config = dict(
    head_dim=64,
    rope_base=100000.0,
    attn_scale=0.125,
    bias='none',
    tie_embeddings=True,
    init='orth',
    init_std_up=0.0234,
    warmup_steps=367,
    schedule='wsd',
    decay_fraction=0.693,
)
MLP neurons of a small language model. Each row is named by its layer, matrix (gate and up: input weights) and neuron, and shows model dimensions 160-319. Each number is 500 + 50 x the weight over its row's rms, rounded and kept within 0 to 999. Numbers have three digits each. A neuron's up and down rows have the sign that makes its largest values positive.
A block is one neuron, or neurons of one layer that tend to fire together. After each block is what it responds to, as a language model described it from the Wikipedia text at the highest values.

L6.gate122:528540436653506541477455575485490476504498405493469541551550441534559588457444531531610522514444465478511467439552533458522488538527497471487469505556535527611454542559550584571352517473534453544472539469565497540485504578472433391535447507487538435499527439476471507584523536467452485569475451455607394400445454400437387520498509463487562537512479502468518530580545490500501545475477494454447574432505452467570546552491477509484416473478473540527551531507467565533593548539476538
L6.up122:491574542521590482468492473455472540503512475466457461523566505502431524462456486506544465526485551430595446497537525549511511521432523496464520374479583564636500531517520503511495542475466584463454508476439501492504545534574574536528555484421570538415561539507415520425541497535457453492606498570548493459492579573461518515513518399550512399427518474466595426505540478523523573490505536530431593538477475545523442603547454482501488611599541470505499490498459519505607519510507370
L6.gate260:371476519514472523425482484479520561552491506482509531523550508427597541490574411470530497434423458463590439541556508591532521505446502458625483459627598565530540494512461498469441590475517446554493511473492527523448470522458540584427521471466473420480486529504488548477487579512473421417569515498492483500419513526480456521569515488472523450432579556584508525556494391456493530515544474464520517554370520397410522552520493585491438444521485521625517479586424453551580499494471497
L6.up260:370518559522508525453516465457531482639532502503456552561523398543600494460578410476581425450478514464494534571489578572483570537458521440563527518553538567552604441504470568473441506386503500522509477430505462481498431493460555466474517434439433455529511455448488556520575590517480503414542497482457539476482530482434440468585527542406502510395564527566519543536458528541502490470472428432488534504444543413535500524465523597442492516418598531575565505544442475574491511518481523
L6.gate320:527535474437534461442539559516559485574513562486573499422509553533489456548525583416555619509512536421529534491559504528501496463548548431510521552504515503486481496553419575577517497499430462450584546517559495552444534424485557520581527416557483423514551469529576513512433546465487603534579458457538536612482525515418527543513569531425465525509509539524499579476543501408504555606470459486507540483542506505447579518460431526403523434511436497518519582563478489477545563544472532
L6.up320:573405567556514417517482433394446519554542497529500587510535496457507554440454483471535454456462480576565412514528538515522494515534501533509496511456541629497435484429551525469527553483561519540596483508508489562465575515476554515506465558468602471467522546515500531504451413376522490467554552521427497529477556507507458536515513521465465455493495535491485546510433565597513577590532503488500505474434577464483415493497437423515438525525570479513541556391452570531504456455487482
L6.gate325:543482521521415562491484497576493486528576586448506540483531526635370453504401464479502474556471518525559546531463480423497530570541503488599492529446508554483426583547566458468483533515619435592517566514549457589481491472455481507472440414365589509437527430543461521517496442504493425490510472495605540516545475536432621517464524526565474541454560416456503549590602474491611486445474551523511542539460515501478465561374454473488386463491592573462415567551458633539499439461476476
L6.up325:523451480515567517517533541454479450381464509516530586407523549555509492489455523566535476549488493579478475542555499492474504491462510532492596520521566514584472496484431532439505524430455400550539489525503446465528428470460468498549477513464481510517481495499408612547443509474587493397562468516427535608454506507478498463492489470472445522490494509464448560415485521488520471568424515494503450509528561445519430538462436584494524400410538413519507471504510480472610508419474503
L6.gate441:490521525587511576571555523504466447393441537423496575439562555529448520478505523569467451515462512488457499512531556469517525550448466488472544399509450632511501524429478483599440480527527390480508525440494533536498416534504501465565503516468553407475554580375508435550524539546580489505627479509476498507496437510579493455520511571498521543446432401538535555619577451570641553608518572528440490469451469457492474503504521495547402571568432404599513539541414403544509490564466534
L6.up441:536450464581558528549530538492496460528517472461465524575462503564420553512479566591580437514496593556469582483431546483478612527459470466490465494568467452593510409471547466566525524414482451554500554508523527503415413493595557491599447521461574404487466530456514470560506570545479555559542441418504556455562515398485479482453568574501510525508442537463513588545542551581655539489465466519517449371513489508533487490450566424563509468468490473487550481553442456489551488416455592
L6.gate448:572604546444362598470444446571570513573518485472454516478555558426506564514453400483541549472540462445506482476537504562572470485488432500551488588498488560485479521457521472515492421450517495515410527431510439493448445513444504545511546465441485504462515475455550483381514466567457421504562532492441469459507449617539471508521399456511483470498458532395508460458488483532569607603483524516529490507402503480453482472578461606500396495620530527457376518574550604537558496478403483
L6.up448:554495477514428516443424525491567516567567505620430443611456491444474470478418503566596402588443531501508565561573578554489526535459388450573445445580476428462408550504572470545427442473562475493440556496459492426477524448442457519536516411526490507489525539489495495455534439505489531510467444537481471520571493549482458547446435524492529473471494510412507508415444447532483518552391472439420526478449448506485498521438542498476503442563486520527478494527465514438586417490520568
L6.gate466:426474434583490443511509496534552554502474520485486504426554510432495535565440464489568494525431604448495441531543499526532493560466464574490570577520608512579387472436516477583387461474532535528604480487442554513514360530457537556485500489511548444497561449464488428458512541531485575505458537522444431479633539555539527484553502459580536498520507527434508477530522440451471580535552503544523563505560507457409516519406485370401483519571411527537459491437461641494446493547453448
L6.up466:445547585568403511484525488547440539503508532449407470457452547488449560523473468483524526526484534451499529495439459532485499534458519567611511519493552596435530501464486495477460543490457457530635422532567516476606468459564512448561440598473420519505564512496358561499483540453495471524454547493412453572481504462569545493489481563506491472574519475592500571463410515471522570480545517514478532422529518455548492451519549503518538429458557422516527462579555548568484597542529405
L6.gate627:526451523556473481468506491524547453495509525461534434504550525444499504487517426582455511456462553451493480443421569469483522582624533442512453416555544545526498518476514455494468550569566545512568484588499560564468508534460495463478480464510494432437485462514461511558514461436508433483476447377505401439515469546411521514547507538499435471525496491478506581543497525415489436477488439557427605503486573502585363477561506506512491498527473405434613676489484520548600507408379475
L6.up627:445593483469453491525520474387449467440468535517474470522513499520440550549577568430555515509574474438522454472449544456543580567609479533564574591392511554481359539473501460525474406521565494440464572461506493505521510489535498538468397519459461484475482567525567409498460413593421539463583557489516494522515442590482439422553478412553494463523462561397480466481446455561544517476551424484561563465453482501478474500535458530457549503594476501445402506537490556504533475502440455
Description: Place-name tokens. Final token of city, state or country names, especially York in New York, plus City, Tokyo, Illinois; occasionally mid-word pieces like ert, it.

L12.gate218:564470499447453507550507508491492536419511479474528426402579535437493493552468623498511507438499567510535513541474453571506482432591470418532589399574409506546434503495443471445486529503518467586563481593499541504486523479317581461503422587535568461458595559533489535419486479561581500548512510444523500522511386561473506533629444474450504479495489489481462480474476521507465533544455528476509613466514456452535459532487483508521514539470445545532491500644461562537573527569444438
L12.up218:502474571455493631556518509549470515484482539538394489355515531409498467533480503498555455507541458512524465468496537456511420495535500490521525505503474408504469610481571490523428516614511582621486538443415543440486488533509485548579467505605474568437523455544564529476563541440513525545513458385460512430471415446493536524520519565487432491413500489554540451484426485451387550486470540524450528514512446597516484527580516438418398430527471464508504524584436540594558511486536422
Description: Copular linking words. Linking verbs like is, was, as, became, be, right after a subject before its description; also it or me after make/making.

L12.gate595:543495532455519528632427543458582448470472505524435473605572595409493516562475566507427520453485506505435434608455497584506473463556469541507518461588542535579463437473513527539452530513434495508512563528442505511527514495463523518449482480487554480442561467555460473543518522422555469543544459507513512445551513479449477512474566541492513515506456444557493589490456505546507466529463535536602501480464537450498573529488450537423472498502564405529549545587488564443620487595451538
L12.up595:452522505499458454547531382439575483467540525518522533500596565527505423506471573406381410493508474525401374508423402538503447507557426551581505511513472448532426447480451451480460428504512492538555554451461567533494439576475545467518545487468515436498511423411585520474582519442500529481449559503487525566485445529513527507531471400487450497582496474473407482442434498535545505461487578554578597538467523462469537537471548550562525450563481572483375531555494522471513537550515453
Description: Comma ending proper names. Commas (often fused to a name's last piece) right after a place or other proper name, e.g. Vergennes, | Cape Town, | Jonathan, | March 12,.

L13.gate54:463504509425534489585480455475468456457445442506472455451460572413509592435490556524441458481518483462539506584488502592499481539517408468678552555494448527610440481501475501521383492448513490575434504481588431542551554528482490461480571433492566543441488428349538404489531448454535540457442493546536470411544523561588465529589417516526473511437458472525399530484526445481525514509453534516578544453523515527476497546444498496439505519523540533441581489495446520506614520501595505
L13.up54:452524581528533513514456491411572493592561447566444475490526610528561548481407501497517514448438534538446535455500525497530498449521428530495573491564533400453474439543410603490565452464528504558500520567450596503570491505552495547412399461461521532470538524495468568540589504439429580505576595500607517499671533432488544536547507439522533520466561488401583507466440538498475513483478501518558477520474487390586500543419533466413531525551464584482486454527509545445548425406527435
L13.gate61:451465452549445552468627575501498473497521556430462526540595551488476585493424459481514560531472498561562587445540571449560492514522538533576501446614489585529444480479482434558392415519556555542501512538421452516544533485501496490570596431502504521488557446505449392594440488480548530539483506553549490544460472478341420545513490504498477515526512422489498562513485461471462465513537499555458524602573468563474503481478518508410495391528488454519508569523429431559617485449466477
L13.up61:542509579478513434529501510467555553473455490490507527603544558478525516442509428472561439463532540497555500507530435424494481509474471491592483410473505506534447486541424455519475482523542459486528524556519591486481440543479539446408517416404479436434554577490497481578470470463614460560530444469467444584571577565464506498588496393455508488531530465445474479593512520515449486483529453445560550508531465459570455456528455482472496538562459490604536539484481468532564542484461515
L13.gate81:600447460528385552450529495503486463500489514496607491522538474430529491513538411508497488449431515504476478607571486515543535584601537578502539536527550597541452456433492496589505505497567467576480567419430528549594553473482508499555440436446475506497515393523481453493553476445571540513504521440510525463482412550429440475566501426484542563498560528474542578528489496549483429437427483477525514454498553495415508486465525462525414399464463467542638493535499563462545500479464504
L13.up81:590484501496506572558503509564569437526533463495505581495534487512496432484399627434513522490568532446487379443464489495522420547466520495513590571523430519564395434560537495487492533531428484518546477478510471379524535478581444488510454350422429473496577453620527420478580485496542525521531526486451582462495507466542543577514471531491475568562474481522359364520395522438456453422478494563511563515472464480503491510570518562389472494486487458554423618537511511485593522567573538
L13.gate338:500437485617447554611523466485530530420518471545531492544543466477491554508502363523510442535514540513514486518521494514549513532506521480522586518573452489510484523479409513585457440493541494409596638444425597449575485483524429434490612466454574516395553458474563443506577486470500484598488541504492561477469480561535553378478514510548523401522503440558491545462481482514498470487458482528436518480472535494522363373490460510443534546506445405512532486498444561487523510603449566
L13.up338:410495451581494605598618505489477509576558608457461463490630554589501528556473578515492483480569499503555453495531451442528517497518483551516517503460451479465550483506513501524534516544442429530533514439453550538487471488522355600582486452489567479454474541526638458518556480432468423542492577492556491491591502494499560376473532361517422488519518565527455461429475419571507530526462548498529522486513582432429462492437456514532491525540490464517538515503421433522585486520536452
L13.gate483:461535462419487534531495376449579543428536454423513475450449620395515537533454538478442527459485494447541501542507488499500472521523465552559504472598505569538457420450408444432409448476397444545488428509399550536509454582503540565468451559520590405469496572429500492478550554497510471498529572392472537404558488505507495487500497450507515532508431566448429499517584409486478471516435524464520584461460478497507537539389417527566482577545585558511525479502516508539598553500542360
L13.up483:502468512584452538495439627514463365437525477576474507519522490408480439481492585566466463630439550512467574504524550549475470437511488492526492574498480467558507433543447578531540514449499486486469537573507529544568564434470573459504522477524479549544517469385392541564492489511429503548434512457560443528499425512448513492483564548503521520507516495504539533486359742485467501504436520495508483515507473474504507486514533441497506412434559519427502496519481587488520539513477548
L13.gate487:456501498532489524547506454552446509456539461454447399430535461613522579463428526568496520514460517503471493546473415462521566558475443505533437517519460495434499492453371403569414447535482426466484464474533452423462470497570510497501528563517482546516588464446580521485528549463612599506444585475461549398571477453525504483468473476555495377483510482534457522489513424485546454580516532538427615401513511536519528455442494530467504441534490489493524613521600550476490532456601427
L13.up487:546524412472518530488470492471483431572517519498541616421525541486471453478466533440545479455574575484504439469415478562511514463510538552487538426515543445538483469488574521408544488506466561577592520489423571464564526479414492532486496534418617499435616536585503421448524554571540495468557601485581477499535487553515425571546508439466575521509510441499594485636421513524462465496524476491467493462398440531515558523554523604468458425564451521567552425477534470534487441546494504
L13.gate525:486521462526469555455545517474507549448513497528534453497497489394445427436481449489469484503521537480505453429555398475530436505438575580481491483454459523573516438522543587538533467505502512491527604540440487417537521442523549459502566442492543489543519464490524450493538512499424501516478591554501487470339472558431522512472496471505531503452467537567493591555424471541486503575538530495551538467529478591489512462545450428439495411475396450502449616564497468566477582512520523
L13.up525:465501538510471491478531438495512374462554549434402509480465554563470383527544504543514565419562562607510421474421539527475442582525443566503549565601456526501476530485449532512431507537405547498547590471479501535491460532442499484574376423461437466457461382517534441513476512486469565454550529515466564424485467432545507499581534512482497551509564526444498497470555460416428431489448584550383507552486398526444557545519548494456537362459510530463530534491530442430614466516567459
L13.gate602:465528495526385542506451523418573478494385465591478477523493520507486513613478453480548398476536463464521534490527502556509547608548409451433525552556503502496472497508453539482464428546537498502553549503501542519454441515443421501473499371495477453489491542495399543482502371589541385507540515532492567441573418560417499466590471571535456534445570526425458569526511424455450434477560480514545642501576459415528553499455491506534555521493458499467503511510474492454488474432392448
L13.up602:395485522455480539523514559476464479541472472605567479452398545577472473475370560518507513448490475538505489466587569484539472541561464440467499530455494543556403440555572577462485532530502473544446545454411518479450468511625413473514434461486515464510500435425503495498506532518545426516622487432541501526536491486467532543529465478577410477467499475562530514477442475467458518483546490450515622461476584334485457496462461551543516511463465455563430644539558534512458445473507523
Description: Name-ending comma. Final token of a place or proper name, usually fused with its trailing comma, before a state, country or appositive, as in Tucson, / Kansas, / London,.